config = dict(
    norm='layernorm',
    attn_scale=0.125,
    tie_word_embeddings=False,
    optimizer='cautious_adamw',
    beta2=0.95,
    max_grad_norm=1.0,
    warmup_steps=471,
    final_lr_fraction=0.0,
    batch_tokens=32768,
    doc_mask=True,
    dataset='wikipedia_en',
)
MLP neurons of a small language model. Each row is named by its layer, matrix (up: input weights) and neuron, and shows model dimensions 112-175. Each number is 128 + 24 x the weight over its row's rms, rounded and kept within 0 to 255.
A block is one neuron, or neurons of one layer that tend to fire together. After each block is what it responds to, as a language model described it from the Wikipedia text at the highest values.

L3.up246 [111 126 162 116 134 129 106 155 117  92 136 143 158 113 136 163 136 147 179 145 115 106 124 152 108 139 103 188 144 107 117 145 112 108 102 134 102 127 116 148 159 158 159 138 143  91 163 113 131 174 141 102 145 118 145 120 126 111 180 119 117 115 107 123]
L3.up424 [ 69 142 154  96 179 145  98 115  80 111 139 120 126 131 119 176 150 130 156 145 111 147  94 153 166 127 145 132 151 138 142 151  63  98 114 118 114 127 100 149 149 142 166 129 114  81 143 128 126 170 156 104 118 123 113 133 141 130 135 146 132  96 138 154]
Responds to: Wiki heading closing markers

L4.up131 [ 83 136 122 149 150 127 142 151  86  90 117 115 138 122 127 104 163 122 126 163 152 162  71 129 116 120 139 117 144 140 124 145 116 113  82 137 120 117 126 149 119 107 123 116  91 122 139 145 151 122 129 136 107 132  76 105 135 141  88  92  96  90 137 125]
L4.up144 [121 123 152 118  60 144 134 145 110 158 136 108 136 133 123 140 159 156 107 164 137 156 164 140 140 120 136 171 134 122 139 165 133 129 125 153 145 125  82 159 134 163 119 118 185 125 187 144 102 133 145 125 135 156 106 148 109 129 127 136 144  90 111  92]
L4.up426 [125  95 110  69 125 107 120 141 131 157 114 155 135 114 109  81 149 147  81 128 128  79 168 124 115 105 144 147 125  78 153 190 142 143 135 158 155 114 115 117 154 152 157 149 143 135 168 122 108 103  79 151 103 153 148 144 110  87 173  88 173  84 120 103]
L4.up441 [ 85 126 119  74 114 107 155 155 118 163 147  92 125 123 157 163 153 154  97 134  74 167 126 127 116 115 154 119  87 131  83 170 122 138 126 189 112 124 137 123 103 104  91 127 175 156 141 155 116 108 166 110 118 146  79  95 119 136 126 118 153  76 148 116]
L4.up525 [102 186 181 163 133 134 127 122  99  73 130 138 161 173 186 129 142 139 125 163 184 153 145 154 131 138 115 137 134 142 113 150 108 108  64 157 122 137 112  96 130 166 126 150 107  96 134 110 110 127 126 102 117 113 136 127 104 117 124  91 115  32 118 156]
L4.up563 [141 149 147 123 137  93  89 162 114 112 134 115 148 139 152 165 157 118 121 141 153 151 114 119 148 135 138 106 144 119 126 150 143 118  83 114 159 123 109 153 166 171  90 142 125 177 128 110 163 120 104 111 104 167  98 133  93  94 152  76 136 123 119 122]
L4.up617 [105 163 146 162 143 150 103 121 109 130  92 105 191 124 161 133 154 143 146 154 154 141 169 150 116 137 118 123 137 120  85 140 106 149 118 114 104 125 107 122 116 180 143 133 137 117 122 125 131 149 118  90 136 115 106 137 101 132  81  90 160  82 142 119]
L4.up638 [119 140 158 111 166 103 124 136 108 108 128  98 150 119 134 141 149 126 129 173 121 139 149 139 172 141 160 121 158 103  87 133  87 107 140 150 129 143 106 161 122 133 118 139  97 118 115 155 112 131 154 100 127 114 107 104 130  95  97  86 149  71 121 130]
Responds to: Table-start anticipation

L2.up162 [128 155 128 107  98 147 135 178 157 158 131 115  95 151 131 107 165 134 101 138 133 142 127 140 109 106 119 107 110  97 142 152 110 173 112 105 174 134 109 127  87  99 138 161 113 125 113 109  90 107 119 156 127 157 158 131 139 125 132 144 128  66 150 107]
L2.up289 [111 167 117 103 111 146 131 103 131 133 122 123 144 144 122 118 166 173 122 154 133 147 136 150 163  78 151 141 134 102 138 130 117 143 125 136 163 112 150 142 116 103 158 157  99 123 135 129 106 146 116 123 118 141  82  84 118 123 124 180  97  93 133 119]
L2.up413 [130 100 114 141 175 154 125 102 144 159 117 124 113 145 128 120 142 130  78  85  97 137 148 108 145 111 168 109 127 136 135 145  20 115 112 151 135 123 127  96  98 108 158 109 145  97 125 159  77 193 157 153 131 138 131 111 125 135 150 131  74 118 137 115]
L2.up601 [148 156 116 134 115 170 153 144 155 113 137 124 150 151 103 134 142 150 162 147 111 142 193 138 112 123 156 110 134 128 133 140 102 146 103 111 172 133 143 117 123 122 132 159  97  48 127  91  95 135 120 164 148 139 133  94 151 153 110 192 107  89 142 130]
Responds to: Item and sentence boundaries

L4.up49 [106 137 142 112 165 100 129  63 146 124 106 150 156 119 124 109 135 221 142 131 171 156 162 131 136 120 138 141 151  95 109 106 142 115 155 121 162 122 126 103  93 129 118 128 188  96 143 126 139 144 190 172 146 130 144 115 132 119  95 111 131 122 134  90]
L4.up150 [153 117 166 151  66  90 135 157  90 176 120 130 151 153  98 108 121 114 126 126 132 111  99 130 146 111 122 163 122 116 148 125 103 128  98 141 115  99 184 146 149 165 146 107 143 125 163 120  92 161 156 136 106 147 133 148 128  68 121 101 112 127 147 121]
L4.up233 [154 133 116 177 129 118 128 134 125 130 158 145 111 138 135 111 122 141 157 174 152 144 132 122 109 107 138 126 122 131 111 118 146 141 100 163 171 119 102 123 111 133 189  96 115  96 175 103 101 121 125 125 147 150 121 142  71 136  86 133 125  87 158  90]
L4.up336 [155 134 134 120 115 136 132 113 143 152 147 141 113 137 115 133 132 191 131 163 104 172 143 120 166 109 135 153  91 130 151 122 167 118 115 124 142 143  83 147 144  89 133 110 118 164 143 114 106  89 158 171 171 157 105 141 144 138 130 116  96  84 130 122]
L4.up406 [160 130 121 157 105 124  90  97 161 137 191 150 150 147 163 104 147 141 134  78 100 109 150 120 125 120  91 141 127 147 160  97 144 141 126 151 116 111 144 119 115 108 163 133 108 132 136 116 127 157 134 126 107 134 147 131 114  73  91  89 117  89 125 118]
L4.up437 [157 116 190 146 143 133 118 130 138 147 147 139 124 146 166 137 140 142 123 109 122 149 109 126 129 124 112 160 127 124 119  92 109 101 134 111 152 121 109 154 136 129 135 107 122 133 129  94 113 118 185 145 143 152 144 142 116  87  98 128  92 132 133 109]
L4.up444 [154 120 125 150 108 165 118 150 166 102 157 156 135 141 145 167 141 157 137 128  90 129 186 133 128 116 106 190 139 152 125 101  80 128 145 122 129 102 113 121 124 121 166 145 135 146 155 132 126 170  93 142 141 149 152 140 124  97 136 163  89 125 114 120]
L4.up450 [155 135 150 177 146 128  79 123 107 117 156 160 161 122 128 135 125 175 132 142 149 145 155 165  98 121 121 125  92 106  91  93 126 138 109 112 143 140 121 149 137 107 129 105 135  95 135  70 105 123 187 155 150 131 143 127 122 121 136 133 124 149 116 100]
Responds to: Post-phrase commas and prepositions

L2.up206 [146 117 144  93  95 100 155 100 101 126 104 108 118 124 134 142 141 196  94 115 129 146 106 120 144 118 102 122 126 132 154 135 140 133 120 128 168 144 105 137 114 110 117 121 159 163 174 159 141 114 115 157 114 123 181 119 134 112 135 110 110 108 164 176]
L2.up251 [ 98 121 129  89 119 138 135 126 124  98 145 113 148 109  95 162 162 154 101  72 144  96 103 116  70  84 127 140 158 164 145 190 147 132 134 135 106 139 134 122 130 136 114 104 146 154 144 158 118 176 108 105  91 160 115 117 117 122 152 145 132 119 173 143]
L2.up470 [120 138 101 114 117 116 120 160 107  65 136 129 116  93 126 125 156 187  68 125 142 102 131 101  91 118  94 117 170 150 130 139 153 126 155 114  95 140 116 157 121 158 110 134 125 161 152 156 117 141 154 133 112 127 119  75 148 155 115 133 120  78 170 145]
L2.up618 [104 125  93  98  72 136 126 129 134  84 109 115  97  99 135 135 158 149 112 135 104 129  93 136 106  77 123 154 150 162 137 150 118 166 148  93 123 136  91  89 121 138 104 164 122 154  92 130 150 154 110  89 130 137  87 110 102 126 125 167 116 116 143 132]
Responds to: Census statistic words

L4.up66 [116 143 113 134 120 128  67 120 152 150 123 151 112 135 173 110 138 123 145 125 126 129  87 145 118 109 138 112 127 119 150 115  72 104 104 116 127 122 227 169 128 129 156 150 128 134 124 145 121 127 110 128 141 130 140 166  74 105 162 133 135 108 104  89]
L4.up82 [124 134 127 102 135 117 113 104  99 135  90 138 127 124 139  85 157 130 158 149 163 126 110 146 119 119 138  94 159 128 164 133 103 137 107 126 141 126 148 136 171 169 149 120 142  96 130 151 111 165 146 123 119 101 120 161 129 148 110 100 152 107 148 146]
L4.up132 [108 133 130 109 176 116 115  86 115 108 117 138 106 123 136 187 124 188 125 158 146  87 134 126  92 121 129 124 119 124 158  89 104 109 111 105 161 165 111 136 152 144 147 120 148 153 118 137 121 155  96 128 106 143 116 142 112 103 139 137 151 111 124 129]
L4.up139 [105 141 122 116 127 159 125 122 107 112 104 138 107 113 139 142 151 123 152  98 127 173 145 122  76 112 161 123  89  86 170 149 117 150 122 155 132 166 149 115 116 159 145 114  96 117 103 154 129 152 158 134 132 135 144 138 129 136  98 107 142  95 132 167]
L4.up155 [ 78  73 131  99 165 125 105  89 150 119 130 122 101 111 112 183 127 101 141 119 123 159 115 150  92 109 123 112  97 122  99 171 106 100 119 157 105 118 211 146 158 130 102 105 117 131 113 132 106 211 122 104 127 127 124 147 101 130 153 116 129 139  84 103]
L4.up413 [115 148  93 119 146 139 113 127 154 120 133 118 103 140 145 159 125 121 100 157 152 166 158 124 139 148 146 135 151 134 144 145  54 142 109 117 159 120 112 158 126 129 148 150 127  99 113 117  98 142 168 142 158  86 121 152 128  79 177 131 176 103 124 127]
L4.up597 [109 117 102 109 137 153 123 186 151  73 128 145 123 139 150 141 134 103 116 155 135 115 128 142 110 101 104 102 131  85 131  98 120  98  81 126 125 147 168 165 155 132 132 163  97 100  90 113 107 131 123 129 132 108  73 140 135 106 144 113 158 101 107  97]
L4.up628 [150 190 107 120 157 155 123 182 127 120 111  64  99 103 157 190 155 144 126 122 126 168 168 130 117 133 118 134  90 109 143 106 118 155  89 134 116 170 138 153 120 149 167 179 148 173 126 118 109 143 165 135 143 158 130 165 120 122 114 146 145  83 118  94]
Responds to: Coordinate degree signs and infobox colons

L3.up54 [160 142 141 123 107 155 108 156 117 153 125 124  93 140  84 110 177 125 115 112 164 118 152 127 175 152 124 110 105 123 161 140  74 154 121 144 139 100 140 134 147 106 145 130  99  99 134 156 112 160 102 193 138 143 152 100 158 131 135 140 111 103 148 129]
L3.up383 [150 143 129 161  87 145 134 184  76 105 114 128 107 117  97 100 148 140 157 135 132 132 109 115 145 105 149 133 128 120 136 164 100 124 115 125 123 107 144 124 165 121 174 106 163 105  97 143 143 177 100 178 117 144 138 117 146 130  95 135 102  98 143 130]
Responds to: Table row ends

L2.up177 [ 81 140 153 173 131 150 109 136 110 124 186 113 139 138 101 109 150 157 161 145 141 116 113 142 158 116 124 119 118 125 104 128 107 146 151 141 145 123 107 136 112 135 116 174 160 111  94 106 137 120 105 102 122 111 119 101  99 145 138 107 108 108 116 115]
L2.up327 [116 141 113 127 118 129 130 135  93 159 153  98 157 143 117 138 131 148 131 123  90 163 164 163 172  97  94 123  92 117 103 167 134 165 173 143 140 143 123 179 125 102 106 149 134 130 110 130 136 221 123 129  90 158 124 112  64 108 128 142 134 106 111 145]
L2.up371 [137 114 121 143  90 112  79 147 148 153 122 112  87 124 154  93 137 124  86 106  67 128 157 181 110 122 126 131 114 112 152 135 118 140 123 111 132 114 129 147 148 142 114 118 117 123 109 147 140 104 142 131 132 124 130 127  80 105 121  87 139  84 140 173]
L2.up606 [167 127 167  86 117 113  63  86  91  91  85 133  97 124 117 142 138 147  91 119 171 133 144 120 174 109 110  68 108 129 122 123 119 144 114 112 141 137 138 149 125 157 111 126 136 147  99 113 130 190 117 112 124 134 156 122 119 132 133 105 131 127 134 127]
Responds to: Predictable-continuation word starts

L4.up4 [131 198 102 135 121 134 140 148 162  95 133 171 124 122 137  98 114 130 142 113 124 118 126 121 127 110 122 133 102 147  96 128 135 160 118  92 111 133 174 150 152 159 133 144  78 148 120 116  87 129 107 125 134 137 132 118  95 114  80 168  73 141 142 124]
L4.up55 [139 161 106 133 172 140 106 154 100 158 119  90 161 113 130 116 153 182 145 119 122 124 122 163 163  86 128 150 128 138 106 134 133 142  91 137 118 128 172 103 126 141 105 143 141 134 100 117 139 174 118 100 111 156 136 133 130 102  93 164 123 127 139 107]
L4.up91 [157 117 111 114 119 140  96  99 121 101 100  87 122 144 103 190 140 147 147  97 123 145 124 157 119  88 169 137 104 123 152 134 127 134  97 119 116 123 131 131 162 144 124 132 109 133 128 136 103 173 119 116 139 118  89 152  95  98 133 113 147 145 152 116]
L4.up151 [116 162 123 148 133 126 169  85 161 125  94 111 147 146 112 115 143 126 165 144 133 171 127 150 116  84 133 127 143 131 122  99 101 116  89 101 106 122 158  79 152 156 213 146  69 170 143 128 145 109  89  77  91 138 124 101 148 126 117  98 144 113 107 123]
L4.up289 [ 95 134 128 128 157 150  81 123 118 134 143  83 117 125 128 155 155 171 165 157 111 127 160 145  96  94 155 153 151 164  87 156 109 120 158 110 120 130 160 141 160 181 131 140 140 176  88 131 119 155 141  86 101 112 127 110 124 116 137  93 126 121 147 103]
L4.up310 [ 69 149 137 122 159 146 137 126 105 102 132  75 165 123 158 173 153 150 151 128  97 130 179 161 102 112 146 136 124 147 139 154  90 131 108 120 110 121 124 125 118 141 131 119  81 141 145 141 148 146 152 127 165 135 133  97 120 138  92 109 138  67 173 119]
L4.up376 [ 88 161 131 112 144 122  94 138 132 105  93 100  81  85 166 164 132 138 112 150 116 112 163 166 125  94 107 148 104 160 124 143 109 154 129  86 134 130 156 174 146 152 106 125 114 149 117 108 158 160 104  99 142 148 141 145 116 139 136 137 134 124 175 152]
L4.up455 [134 122 124 124 146 140 109 144 133 103 112 107 137 119 121 182 144 135 120 153 112 137 169 162 144 131 128 154 144 151  99 127 122 124 103 110  92 131 144 189 135 128 131 138 117 109 103 122 144 207 163  79 126 139 151  82  81 102  97 118 131 133  84 133]
Responds to: Mid-word continuation pieces

L4.up65 [102 127 160 134 100 136 128 150 145 123 105 129  90 150 124 105 152 142 121 138 121 141 130 118 106  93 154 144 115 128 149 155  99 142  89 154 125  94 134 112 118 117 131 118 179 116 148 172  90 127 106 156  99 122 118 122  99 154  95 160  96  94 167 138]
L4.up78 [ 86  93  95 137 177 125 120 105 142 153 123 155 128 160 110 148 155 118 113  89  83 121 129 120 122 108 178 137 139 130 155 102  87 153 136 119 126 109 105 109 111  77 183 100 185 116 138 160 117 130 134 132 141 153 113  99 129 136  96 124  80 109 126 115]
L4.up124 [ 98  90 112 110 185 146 100 140 139 115 124 123 166 133 141 141 152 114 131 102 107  88 125 121 100  56 195 130 107 134 146 145 141 183  92  83  76 135 112 139 110 109 149 125 105 162 129 138  94 157 122 148 128 155  86 110 115 122 119 103 101 103 148 106]
L4.up224 [130 133 121 153 125 130 122 127 106 139 124 113 106 118  83 132 187 129 148 134 128 143 128 122 136  84 163 136 127 107 118 141 120 110 166 135 116 121 109 155 159 112 162 106 165 127  87 140 111 183 112 124 119 140 106 116  97 130  89 131 138  91 134 110]
L4.up253 [119 159 150 114 124 125 171 117 155 104 121 110 117 133 114 109 152 111 118 179 142 134 156 124 153  71 181 109 131 172 179 175 105 148 140 140 129  94 126  81 118 104 150 116 147 111 135 156 135 111 112 155 138 149 138 140 122 134 120 151 127 104 163 105]
L4.up439 [125 112  80 111 208  92 124 129  80 151 113 131 169 132 124 133 151 141 162 142 107 155 114 161 132  94 200 122 129 116 106 137 149 150 135 183  93 126 134  91 115  90 118  78 139 121 139 135 117  89 116 159 135 162 123 123 136 146  73  92 115  99 158 137]
L4.up484 [106 152 132 103 138 125 159 114 117  88 130 129 126 116 117 120 157 126 118 159  99 156 131 144 143 128 179  95  99 139 126 111 137 140  82 134 124 140 134 111  77 128 141 106 146 153 176 144 123 108  90 120 162 174 112  81 100 153 113 141 125 131 165 138]
L4.up539 [ 58 172 137 119 128 151 116 105 120 137 149 121 111 124 152 145 154 158  75 123 104 116 173 161 125 124 150 122  75 111 122 141 112 141 120 167 126 116 151  94 117 127 102  94  86 102 144 173  82 106  97 179 137 173 105 136  83 152 105 173 106 120 133 113]
Responds to: Newlines in tables and lists

L2.up8 [102 111 123 138 132 169 155 118 107 119 165 152 125 126 149  96 126 165 141 136 130 132 139 125 102 117 107  91 119 126 172 104 100 113 104 135 163 144 165  94 142 123 164 106 132 117 167 127 135 126 105 165 175 110 149 100 149 118 127 172  92 117 188  87]
L2.up396 [143 161 119 123 151 107 134 153  95  67 129 109 155 108 104  87 154 168 134 169 124 156 145 133 145 100 138 115 121 127 127 121 156 144 149 124 154 130 115 109 137 110 134 131  96 151 110 144 113 144 124 114 117 128  72  86 148 124 107 132 141  94 138 128]
L2.up463 [ 84 162 118 145 107 129 120 155 112 117  84 122 114 146 125 174 140 154  76 125 177 130 124 119 125 143 106  99 151 105 106  51 103 152 105 113 119 152 129 170 126 117 117 137 163 143  66 138 125 113 168 106 108 135  93 105 127 151 105  97 152  71 166 125]
L2.up600 [139  96 147 129 158 135 131 158  91 115 151 143 113 132 112 132 156 144 140 108 174 117 109 153 134 112 126  94 151 105  98 145 120 168 105 126 151 127 169 132 127 137 137  90 141 155 116 137  93 125 121 140 121 151 101 125 162 112 124 134 127 107 142 116]
Responds to: Longitude degree sign

L3.up27 [156 176 104 118 132 133  73 177 138  74 116 138 111 122 121 117 142 121 102 114 158 135 154 138  90 118 101 114 110 107 134 112 116 156 116 158 147 127 104 168 136  96 116 157  89 162 121 149 110 101 128 124 137  78 106 166 118 100 126  87 160 105 126  91]
L3.up204 [119 150 117  75 205 130 140 107 142 121 101 124 116 129 139 142 147 122  82 124 153 133 135 118 104 101 123  99 114 120 162 104 148 138 103  94 122 126 150 135 149 127  94 144 124 179 121 145 120 158 119 136 123 144 113 149  74 159 114 141 148 101 158 115]
Responds to: Infobox and table formatting

L2.up5 [111 148 171 113 134 171 134  96 129 174 135 123 117 115 108 151 147 149 103 137 109 125 166 115 120 155 123  92 131 138 145 101  82 122 107 148 114 136 165  65 119 148 137  81 143 111 124 141  99 165 123 117 135 136 132  93 123 130 152 137 113 106 176  93]
L2.up65 [120 128 156 142 154 163 102  61 129 152 108 110 160 126 148 168 129 123 130 122 142 125 150 151 106 140 143 123 133 127 125 136 120 130 113 113 131 133 161 139 128 125 179 141 129  69 144 154 115 129 153 130 161 112 123 112  82  94 127  92 109 115 137 120]
L2.up101 [152 134 120 113 134 135 123 106 124 121  85 169 110  91 148 103 146 161 150 133  79 115 170  96 117 136 108 116 117  90 118  96 133 143  93 149 133 140 140 135 126 172 134 116 165 138 127 151 116 124 140 121 155 129  77  94 150 135 147  97  90 100 103 113]
L2.up529 [ 88 124 138 146 124 144 135 117 149 161 128 162 132 123 118 123 154 128  85 148 139 160 148 147 101 135 134 116  98 108 108  90 120 168 104 153 109 117 162 117 157 143 172 122 110  90 109 127 101 127 130 129 159 122 164 151 149 128 117 120 114  88 157 178]
Responds to: Wikitext heading equals signs

L3.up102 [103  97 147 142 176 139  65 137 105  90 146 139 135 143 121 134 120 160 166 152  90 115 157 129 145 109 148 151 110 147 117  86  99 117  68 111 133 113 143  98 135 127 121 137 183  99 148  92 145 148 137 131 146 127 139 146  76 109  68 115  75 126 128 101]
L3.up268 [156 134 115 144 152 123 143 123 150  94 128 116 115 190 150 109 142 154 152 101 107 158 125 128 110  97 106 127 135 129 129 126 122 133  95 108  86 115 184 110 158 133 166 125 157 124  95 112 153 157 172 146 144 127 111 127  82 135  81 126 152 146 130 129]
Responds to: Mid-phrase continuation tokens

L3.up13 [ 93 126 194 117 138 102 125 128 129 162 191 146 172 137 108 123 133 175 151 128  94 145 130 123 125 127 136 141  98  99 107  91 136 120 124 118 166 131 147 101 111 102 131 138 142 105 154 102 115 123 147 150 137 132  92 110  99 116 173 115  91 150 119 121]
L3.up509 [145 124 120 157 183 135 153 142 115 130 124 146 126 121 169 132 137 139 130 151 129 111 151 120 103  86 107 112 109 109 125 105 118 151 127 119 170 143 144  84 116 101 134 134 157 111 154 107 104 120 169 158 141 135 117 152  99 146 138 142  95 141 112 104]
Responds to: Word-initial pieces, esp. "cl"

L3.up113 [109 157 101 117 123 166 114 127 145 111 149 115 175 163 137 228 167 129  94 129 127 136 122 119  95 137 148 128  86 130 141 131 111 135  95 131 112 152 113 102 115  93 129 137 166  89 113  84 120 136 138 102 103 183 108 124 149 138  99 111 125 105 113 125]
L3.up602 [148 143 154 135 151 172 106 132 115 142 122 102 115 186 125 150 159 138 121 139 153 107 141 130 167 106 114 154 102 131 106 140 100 150 122 108 154 141 120 132 118 117 150 152 128  86 155 101 152 121 134 116 127 160 176 113 133 110 133 143 101 132 129 127]
Responds to: Final digits in numbers

L4.up2 [141 127 157 165 124 133 112 107 120 128 170 187 159 110 129  97 123 142 164 137 140 135 150 132  95 114 123 160 121 107 126  84 124  92  87 122 167 108 151 136 127 150 165  95 134  92 159 105 148 134 131 169 139 117 130  95  99  84 130 139  81 111 154 138]
L4.up297 [123 129 145 146  81 119 142 135  93 100 170 126 166 128 112  96 133 181 140 131 154 143 119 187 148 126 129 114 135 124 124 123 133 111 120 107 143 102 120 164 164 136 137 103 131  91 129 115 133 102 186 120 117 129 102  84 111  76 146  97 145 116 154 131]
L4.up298 [132 174 145 163 103 166 144 145 104 148 146 145 145 141 133 110 144 128 120 100 160 169 131 120  80 120 114 164 122 121 156 133 114 127 133  98 144 127 139 117 127 102 131 148  97  88 133  92 130 147  97 166 114 148 120 101  94 182 161 139 125  89 149  93]
L4.up351 [ 91 153 152 115 154 140 126  78  88  87 116 144 142 151 135 109 150 159 130 141 114 155 117 135 105 129 115 160 163 148  82 130 132 160  79  81 141 116 127  92 109 138 125 159 164 100 133 143 175 143 203 155 142 131 139 109 111 144 129 129 115 120 118 153]
L4.up382 [121 173 154 106 161 135 103 136 139 137  98 123 141  97 133 139 142 129 127 136 138 145 114 134 103 105 130 154 148 122 133 110 153 119  82  95 159 128 120 149 128 150 153 111 124 153 164 109 132 165 140 127 146 135 127 128 117 120 154 112 112 110 171 101]
L4.up497 [123 130 166 143 109 142 116 126 141  94 139 157 126 130 111 123 138 130 158 137 102 150 112 135 121 139  83 156 149 128 105 124 152 104 135 103 145 125 157 158 132 135  97 120 131 108 132 106 147 123 106 116 111 140 115 119  79 135 114 132  90 105 124 106]
L4.up603 [ 98 158 132 140 140 124 134 123  98 110 110 157 150 124 113 135 156 147 183 147 110 156 164 138 129 126 133 138 125 112 107 119 114 148 115 135 142 113 148 137 134 131 140 162 148  53 136 130 124 132 150 100 164 107  99 124 135 117 130 126 107  54 125 151]
L4.up624 [111 139 178  90 138 137 114 146  84  94 143 166 152 115 115 142 155 165 129 178 142 131 106 135 130 134 123 107 148 140  99  81 131 139  99  98 152 135 132 154 134 145 142 144  76 114 158 116 124 129 134 110 131 158 124 128 131 157 154 109 131  99 148 150]
Responds to: Wiki heading equals signs

L2.up279 [ 97 155 180 127 183 172  80  85 117 132 147 136 159 151 140 128 151 129 144 137 129 125 145 162 136 124 123  98 140 115 159 124  58 108 147 131 152 128 152  86 127 158 176 126 131  59 130 154 107 132 104 130 131 125 112 137 118 122  94 135 100  80 149 114]
L2.up323 [ 99 193 147 158 127 149 129 138 117 178  93 120 188 147 133 116 166 129 159 139 150 140 148 152 152 146  83 127 145 171 122 150  90  96 150 156 133 154 108  68 127 135 178 162  91 129 136 127 167 140 150 112 124  92 105 131 111 120 152  86 160  85 131 111]
L2.up363 [104 148 151 158 129 130 135 168  95 130 141 103 171 174 177  81 134 136 133 133 122 160 153 159 129 115 127 164 108 125 117 137 115 111 118 145 164 124  93 123 145 147 155 124  82  59 118 108 122 160  66 108 122 100 121 125  96  99 105 112 138 117 127 129]
L2.up556 [ 80 156 171 148 132 181  85 113 134 106 118 124 177 153 132 157 167 138 117 120 157 131 141 112 155 120 142 146 117 155 145 151  49 101 115 148 139 129 101  93 130 141 139 124 115  55 133 118 131 161 121 116 117 104  93 138 106 132  82 130 102  89 158 130]
Responds to: Table header row pipes

L4.up130 [ 98 158 106 111 105  81 134  73 118 108  91  94 128 152 139 141 144 150 126 140 155 147 114 150 133  95 146 131 128 117 135 157 151 132 110 104 120 114 194 128 110 111 135 144 133 118 125 151 141 124 150  84 123 154 123  79  99 136 149 107 159 133 143 134]
L4.up134 [130 131  85 156 125 146 141 155 151  80 122 169  80 163 111 143 137 104 108 107 171 144 143 125 166 126 120 118 125 143 136 147 118 181 133 126 167 139 115 143 133 101  94 105 116 109  94 105 127 133  87 169 128 141 123 114 188 189 104 188 125 114 146 135]
L4.up154 [ 87 120 130 131 158 142 121 124 142 106 163 105 124 113 144 131 125 124 149 125 163  96 125 142  92 132 127 161 117 120 156 157 109 149 171  80 138 115  95 157 161 113 107 138 130 171 124 124 137 148  73  84  84 151  88 131 106 146 142 151 122  87 170 119]
L4.up212 [ 99 103 118 119 181 137 136 118 136 100 132 123 135 101 145 164 153  95 117 152 119 105 155 144 106 140 101 100 109 108 149 147 139 153 100 158 122 130 153 147 156 131 106 130 119 131 136 145 134 125 108 119 122 142 128 133 122 146 145 186 135 121 108  94]
L4.up260 [ 78 155 113 129 148 143 119 114 150  72 119 107 168 111 130 170 138 111 111 131 158 119 143 147 147 120 137 104 141 147 146 144 154 138  97 105 138 134 117 119 131 132 113 119 128 112 132  76 149 119 162 116 150 127 162 143 116 173 102 147 134 112 161 117]
L4.up350 [133 140 111  99 136 161 121 127 142 141 113  92 109 165 144 164 134 104 158 174 153 102 143 122 150 108 128  64 151 137 157 125  86 142  84  89 141 122 152 114 131 136 124 167 100 120  89 114  92 164 162 117 128 126 144 140 154 106 130 138 152 118 155 105]
L4.up474 [141 136 120 105 174 122 128 172  94 114 151 126 168 114 124 196 144 145 150 177 151 134 152 132 153 122 136 139 144 139 113 165 117 106 142 126 124 143  88 145 150 136  86 173 111 117  91 104 149 119  91  92 147 111 126 110 158 161 134 141 131  81 112 157]
L4.up599 [103 140 120 151 130 131  87 137 139 126  88 139 151 142 101 149 142 137 157 116 122 129 108 111 128 116 115  73  99 160 122 107 147 149  98 132 108 162 154 150 109 145  86 106  90 135 110 123 102 156 139 101 129 165 158 134 114 114  76 133 133 121 167 110]
Responds to: Numeric digits, plus verbs

L3.up196 [104 135 161 104 132  95 137 107 139 190 154 120 139 127 151 133 154 141 100 152 108 139 142 124 148 122 171 203  97 120  83 174 124 137 109 160 139 118  95 163 135 114  94 136 121 129 151 126 127 120 122 146 105 128 114 122 107 119 135  79 140  70 156 132]
L3.up314 [126 130 141 127 141 126 148 108 118  79 104 125 116 142  89 164 157 146 121 145 130 140 138 102 102 125 129 192 101 120 161 143 125 124 102 158 132 113 101 109 142 125 138  92 112 143 132 157 134  99 132 107 132 136 109 163 138 158 136 107 117  59 134 135]
Responds to: Section-opening words in biographies

L2.up124 [175 124 166 132 144 134 117 116  77 154 170 142 170 111 137 123 133 166 122 132 161 146 155  99 155 113 146 129  89 144 140 138 151 115 153 132 168 103 152 132 111  89 173 115 129 146 145 126  85 139 187 158 126 145 115 116 148  99 147 126 122 100 143 106]
L2.up161 [127 109 122 139 129 125 140 150 135 159 123 163 152  96 138 146 133 111 104 162 121 147 119 128 114 100 143 120  72 114 139 153 152 123 104 148 152 130 147 132 155 111 144  98 119 102 154 105  62 118 125 169 118 107  96 120 159 114  95  96  92  96 111 113]
L2.up538 [138 106 119 125 142 143 152 121 134 126 137 109 160 139 127 114 146 141 134 109 152 111 141 100 126 138 145 100 127 116 166 111 142 135 113 152 159 133 139 100 127 131 150 194 105  67 148 133 129 124 163 194 138 156  99 100 184  97 143 118 104 113 127 104]
L2.up623 [113 116 178 128 107 116 171 114 138 138 166 135 121 120 148 122 142 173 139 142 143 136 133 122 118 135  95  79  93 130 137 131 153 100 135 136 153 131  98 108 132 132 102 142 165 114 187 106  84 107 139 157 127 161 151 131 151 139 134 133  62 121 158 108]
Responds to: Prepositions before venues